python train.py --num_hidden_layers=16 --hidden_size=384 --num_attention_heads=12 --num_key_value_heads=12 --head_dim=32 --intermediate_size=1536 --vocab_size=13945 --hidden_act="gelu" --norm="layernorm" --norm_place="pre" --norm_eps=1e-06 --positions="rope" --rope_theta=10000.0 --rope_fraction=0.25 --qk_norm=true --attn_scale=0.177 --bias="all" --tie_word_embeddings=false --parallel_block=true --init="uniform" --init_std_qkv=0.0383 --init_std_o=0.0 --init_std_up=0.0383 --init_std_down=0.0 --optimizer="muon_variant" --learning_rate=0.0103 --lr_mult_o=2.0 --lr_mult_up=1.15 --lr_mult_down=2.0 --beta1=0.93 --lr_head=0.00613 --max_grad_norm=0.5 --warmup_steps=0 --schedule="wsd" --decay_fraction=0.69 --decay_shape="linear" --final_lr_fraction=0.1 --batch_tokens=[32768, 65536, 98304] --max_seq_len=1024 --doc_mask=true --train_tokens=269400000 --max_steps=4365 --dataset="wikipedia_en"
MLP neurons of a small language model. Each row is named by its layer, matrix (up: input weights) and neuron, and shows model dimensions 0-127. Each number is 128 + 24 x the weight over its row's rms, rounded and kept within 0 to 255. Numbers have three digits each.
A block is one neuron, or neurons of one layer that tend to fire together. Before each block is what it responds to, as a language model described it from the Wikipedia text at the highest values.

Responds to: Word-completing suffix pieces
L8.up399:180097153131113154148103128139149165132113110143144098094132157159102083155122114104114169120144161145080138163163102151105134142125135116150121131148166114121140148105085094154114155122120117131113107119126091129118118119146123112173132153144161087134161118089147147150135121115153102138133118144037149132088102101117155129118166164163122118140119112184144084109095149116144136149135

Responds to: Record, crescent, year dashes
L8.up1511:128156116151147120141140124124107137131090123150096128175111155168104096140146117115149089162138175100140157110115143114097113119110165120105104118128104129160110091120102069168133148145158121133086126119073123126126130145155119119105188126135142143113123129166097098128143113138128184159105175183120135162107131183095120168132142172128137120113168103148141142162123138174102079115148

Responds to: Word-initial content pieces
L3.up105:128119140148151173142176151114127129144090153128150131163138120090088115126111161086147144124132121051128145053128143105129153144092134161134112086061145124134124109136123138155127151094117116155104156131134164123116144080118124167112117127098112175118152105157173145101133139100123138167138159128132099109141110177149128061121081126117099172128141158124127079157103105143111109125163
L3.up432:138132166111119122165156105121134140161126153159121126144177153114119084125119133085155096099118100124107095126115133096078157147125128107138117063131105159111135161143153129102126159122160114119143130170120134149162117140188125113138100172155117157104144168145162088146184098123136173112114152136080108152145102129132126080107150112106176100133113125132134138154126110133115128139162
L3.up867:102168104138156103105108127066109106154127102075107124134167120140098094140106136110150151132154155118106138099169134122103115154123113121149120103125132115128127149148114150122139147091092167131082110141147164120110068130153105146125153111106130154198147106133150134082150127135116142168169129119119111113122096113123128083108153135083120105101126181119103097169147136181102156137168
L3.up1415:112137100150121127145119112108140146149108182133081149159163089135107102156126127134106152106124135137148141073124134162106109138108140090158147124136164141147120147124122104153152155096108157080099135096162186117116110114101147124128143137171135129142117157130113133119109098118097169136119163136109108195093137157135134120117090131097119139122103149142142132133131175130155147135177

Responds to: Fragments in table fields
L8.up899:132104121090109093113143138132143124108137156092122135158150110090148106129123129124150116127137144091093095141111141129100129123091131165164112173149141140173142215108110106133093090072158131127076092164146116155108114151140140134132103153111154118138130109144141117098154164125149100081174153118153115121133120116131158189147149131180128118128165171084131113136087173147112121108127

Responds to: Word-completing suffix pieces
L3.up99:108115142159100096162131106098134100134111199131126120116155143118124165134118140132135122139094122109119074176159102125141134135124097133141027153105124092110148147123107108156159111149171107098112154117106103139143123123093144128109153104164114110112129129125138136161121138162133140137098138109106092148154113100147118110114116131140112126150165111163133152112130146097114113090140
L3.up284:115100141158141099113132110088132124109114142070123122134130139104168143152101095128125110159119073089117109129127099118123159082153171137119097134116100113129121161097130083128144108091140142109173176103106109131121117136104137146136158137138130105125124102119128114155122136148084104113143136142132140161172124131116118118135117158142133138148110078201129139099127122091145162148116
L3.up570:147182126140089105140103072102152129114133123091128145160118106140125134112146149090151133140104096077133149135090099088146198117130094087094149143117102129116095133145121126124103134092137113064106109096125178113078149149125102132171131164101130111111115124149131146149143139103113123128118129107075139148133135174134121123125099117115153121120113107152141166082134090129163154068167
L3.up1394:134146098066116127154123144082147086157107157114160146121114132152130155101107126111150146159149091142149118165103118128124128083151134119110122151175112142128124113132094174128198142101119088090097113081121132142177168132127122153161119183124150176102132103110104140170094149177119140139153147113106092169147126177134147146099125115128109120141158129111120135133132093124144120100123

Responds to: Mid-word "ugg" fragments
L3.up328:149093101115162146172131147123109132115157145124102073127165158086101134117124115128147097123141097147139130148174107158122112127112145092133117083109146128124098097102139151136156133142111145151140160106143113130098136099090120169175175122126146120088120135143117124112091118168120103102164128124142129138156111129139149148133085146097102083132128160112120140125116145102124120113110
L3.up657:099108113093116124140166082145112137106124124133106140132144201147136166169127123071170107150103120103134128138179125123106136145127131112150082110121113113157120139160115123170125115161166111130138177121119109156144147103122098151103130117154138118092121119107077152158125132162140151111112100108154113123162095077099168114107137132118127121145191166192163127130129125132122127089139
L3.up938:109135117148135159153142107113140167119130111130102144183135125127118147150112116151144082132141133123106049083117154128101119115122102122094139115125111119124118121131101094155130150116097163088118127130159118115116085128178139108147137158133131141121154088138091124170163132107080147109111112148077178129132125141083128154149117151121089127146143147116126134118143122108128129145128
L3.up1182:139123139138115164161114116100156128162124140126134138145141143077135143129146137153112084129110115165146156133145085164163118145096136153113130066089104104105160118154102144110137133121097129175151129089115133115165155169088138140123177143154111101112090102135144139141163086115145138068168162140125115113132115173130181155154092150124139100144137111133109104117126154124160109100126

Responds to: Word piece after initial letter
L6.up332:133125124074140114106118109135124154137105116124151107146151130120085115141060126167104112102127170123179160111109177145131126156132150106135153117160148171107164107123128091139119142140129114137195127146143135126139113161126105191125151119136125110150125155125134106126094122087076152109158120162118097149170108143148114133115140166162080144085106156115151143100147112138171139116124
L6.up877:132134138102119109120106152122147149121126064113099163107126099107087119163124113169089074127053123150163134128120117164109124125123133071143132068150128166116116127140114130118127134111096113168154115134152155156109136121114131142057092086143089127104187170132146119124142157102131115138132159115109137126135092178143086130156159123195155117154145150129152144090116138123112113144124
L6.up1062:128135170123128167122062089115150123147108132109111122138120125157155157140161120214166097105178138156130119178082118140103140153139113136146127086099124151156072148174137073124114083104153140117157106152100114135144141105125098109114097111122108124156130117120127104157137189121153132147142141111109156160117071110146111144080111123102121067152142116114129142124122120121106112125129
L6.up1170:074161155102122111113079109101139179147133104128156139115123143152073117101101146136158123176129149150151159214092120143138116102140130109135097132090124168164191139146131111125143131129149133148127155139123160094152126148134124151107089149081151115164147153172148117107126143098101116154107100111138108228117119158153111190153135127129136086122157145122128128135128104115109117142159

Responds to: Compound noun heads
L6.up167:140071102108107132118112167127082070115109171077129142154136156145128163162146161132128146160075141136149089115099114139132105134134132143126113130152123122123103129135123094132090118119113119098096116094136112080185095156178107126136146066125141133155158131121146187117107135119131142147148103147154128138154181160126143127095124149120103152130134166138145118136130114145126110173131
L6.up316:099152129145145143180121148088099079130124176083170128121125174113138102138156105125116160133142151142107112139160154182138120158147141134125141101098150160142100139119114100118124156134135108110119145118125171137171069165137139088118111131128112080085120115157123087154134109139139126104176166131139114140122103141144141166121112101116186148137130121148132123076102119081124109128164
L6.up455:112103162106112140128095154145136149102112095146105129144146110150105140167169076140141154085160089133132142086125133116101107135161101120100086141157126109125122160112143111141124165126124108130126116105132117134140081139129127126137128119110150141116133164133110109087087074133108157144178144144081123128096173135138135149132117110092193135104135120188150108151100160151147075122132
L6.up1478:094109132078144136092112144129113110176137176096117092143132172103137121108105110119153183120130102144104124090104137075129125144123133107130097107134159110123144160084135081178133122151126153134118121137124120208141091140190102099160144123152133113099115146141115106095070130131102149121159099104139101096106116164106092166081093122119160105127137106160123093126115169134133133117149

Responds to: Noun-phrase head words
L8.up1144:134153105115143116121122128085115129106118142136102140107140129177106087084136148109118165123128136105093135111133100133130146141138111183130159111110106115176130110095132081157110125116145114121100103099129139079138113098157117130146134115130134123131105162154121143100095114117122142125148151140096145141132137144099128233151090176091161088118089105140154100113117138102130127113135

Responds to: Infobox template fields
L3.up360:157094158159109141089156147149135176117119157141098084159130173114119175108113137154137103105108129126123111142153116121135116143138126131102122141161111121118160126137094112146104138091124156146116123147106143092113093135123149111065129122105103107126130101133117145113127105135118154119144128125178137101128099130125100095080169127104137131134133160121157107140134128157088152135175
L3.up954:152110142102133119118124150134134173101084110117104113101095176168102134176089124176185131131133162091153097090142178130105097129139095116115108174143109168140146154157097106123108168132113142143115092155140142152139141113109122159117140126124127140141114120096131123099135114120099121138123106107129084118117089147117135166142124146089105125086130146128123090171110125121121128144159
L3.up1385:150133099181111115149133141134150114133176103116091115153129157154102169144121158085107142125093132100114116120120126082171106101136143114129083142121135076159153146129131114165138134129132146124081117105132137120150129140136140126114085155101097142145135086068107141132088125145083163113100124083148167167095143108162126095100145134130174098164131091135096135120131157141112128118159
L3.up1430:098151114107122166139135170133164165111144135102174127163084130129135125164121126105165119121102133111118121136120129101122112109068099147149139133142136160152129147115104096156099110123110118143207154116104108129096105090141187120056115181135117152095132110139103163132163159139162161146102174147082108135132114135113122127150124100124135099137143117114097167149124120098085108090122

Responds to: Decimal fraction digits
L6.up274:107086116113124116149093123090102123144128104125149106130139152170120095153139130144130131106106142125137081129139124120142133135151149119081118107118138108130145122111104156163116086168168146134134127130112118152155128110116154177111115152097098120132126103065157113114158122104122150129141101135118118152133101135111101134116156138103126128199160128167114094141128116151139086114138
L6.up391:126162118130127117103167099105193111121117107120117155112138151128128166143120153149155161140066093130150082126124118117137131115139104141154090123103141111103126141123157075184136151145141080150119106151147136117143130110141146111118161106126097116113155133128130125109153127113121139111098109108111126111119114153119111108162136135147116132103107164175148154118113140153164129126105
L6.up488:129122123086098135093159088113186090108187145130106111133138125132109144127095129115163140130105141116139114147109134134102177125081114104120099133075149144154150138144167134097162098115116158155103137107061178114166118096107134122123130114125099121079147119123150138150132146121113153094126136133147090156157097116131146127146153143134131133126102101161188151115107112092175126138079
L6.up641:124149151094154135121154083137126091105100131119112121162153112174151122152130181170166135119105137117110104142141142119100127137135129146174073109151162117137141124107101091115120130119117106114133142149096147100144138110117136123082123128140116129115122114090148106155117197114117162125121112101127125134146132117112076120158159124138126081120115163149119124145105096142146124142118

Responds to: Word-start fragments, often scientific
L6.up54:122136131111142185136146139123125126115112153126112079096110102130124111085132140136127141113107135136107114129122133136100171126129142106189146080070151141136094166120126119188117122121072122143125154103159136144134119129128147109101126150111137107218105096174138132127113130124148122110135152131122127121111030139155116067108131141130095118135117138105133115130154174119147120123164
L6.up192:125137128177118111170084115113129121134111113117129152124124126163139141117138107128156121116106149111120107155111120190103152133145133112120137128096168099131078145171094111115170138133105113131113117123150120097164102092178146137110118132155104121108118136115174118106137169130128092152148152159131088140087027158139144117110098103123164151116120126134146135094126139110131108149129
L6.up1178:110130112061128128076184106141154150106167114133115149144163128095123111116116151139122123120163106125154099132158098145115113148143119081146063109129111146079106114123104135128141133077138104084175111148152090133122108130111125129064148130115118123135133101109126162097154124081169113126116120138162083133114088115107101138111140131153131127146129175101148151123110124084157138157162
L6.up1431:151116176121147132129153089131145122148125151103106151176126170206126091147139112178106128109167092148154123128104127136126118163108131104144104123149115112115068104113137118142151113130107119111075129115111114169108103122153101109117120164126132154115139131148088124102132118090091104115161159127123126128114110153106126089148125099117091129121135122114096159082095162087128141133167

Responds to: Pop-culture fixed phrases
L6.up83:120134100153132082184135132107149163091161106105104115131063110079128085141120163093063114081149142144111164122111118108114121076082105111099154127099123143158131127103103161115135129115095131129141122065114119152143148139111133083142141136104137153098098158137168167125114102090123140133187149131102135117146089157111131116159107121116154099170132132124117165099144122053112143101091
L6.up325:085160139124115128131103127150149129122116152092148139150157121111141130114159129130099128105154123130135136125097111159183148145072141149127171117073131122107122099089107160103144129061100099100115126100105133121121163168086133160121189143145130169114099097124117162134104094132119136097138135150097142160134153166123212107112159149105099100140119112138078155115128141135132112110114
L6.up361:117161125162109140121090111147134148160121085141112103118136107124134110138126085153129078143136125167100112114107122140143091106089160123102145136068134166096135114147103100123093084101099102139116128116113158150080109162113137157099133129179113125117121118123122144139177126109154102111138158135130176146155142113162135125113096166119113120136130112130160128118139099131138154117114
L6.up1419:134117125121162121134140136132140104145101098145156154127110146115176114135136113124078124157182157131155121103159097124147132099110126127077120095089141147150092118126129136107123136080128082160184123084136154146114130137117097155186146127152155168085113175142122138126117137152112082113156141170130141118131113162125158120121082165124115144121109100126152120124129109116101101131120

Responds to: Noun-phrase-final abstract nouns
L8.up869:106125255136119102121121098142082119118120146131099110143133153134092094148137117097116155092107135125120145098148145184099091137119117099107117112129164100094126193131101107134115146113152147133113102107149120118118109123160136159139115146137128139162186138135181162145110092124143120134159125150111135112092117112140144127161136122097115128148164118176091122161120149165139113115138

Responds to: Station nouns, heading words
L3.up22:153133116099157152141108154104145081146143112126110113063116079098134135099136123128122096121110146141103166171137111115132158130104143152140103094095096138123106129122120129131118148156125150083093121130171133145118119156150100143137123130118148116140137150115078117135166136094175091131154127111108116123135088138144125165087094155125097148123112068113136150112126137098139114145121
L3.up361:118137149145112134125158162164160114112143127136117172119114093114150120142152144128058148115091159111092106148037130108162133153077192115143133167102105133140127161154146127115132106118157151097118130173156098111137135169146130138136102153126138136109119169160122104135140095145080073145152175110126144120129118152099121140111118156139099153145114120095124113106100135125149138148094
L3.up541:121124118145145128191097176098161184071106122164128182129139089087135111106144157137131122151164129135065153141122141132141150157109151110143088101131158099153148120122124126122127131128155120156145142157150132167107161113127143117135121142109125104151113153092069134123131130103177130133137150150093091140136092147158160170147140095179140097152143143083122116134136152119112132138132
L3.up733:121146127132143120130149082105161102121107136136136090134140101116101139114157103137190113149168171115126128137112125069131175125122168111137156110106139145154124134136120151120148102141134159150166145129102135150094155070144155154118173143126093126106124091122136101101131145154182134131125143092152129103121133121131099163117096132108110125143106129170170158118106126097176151080122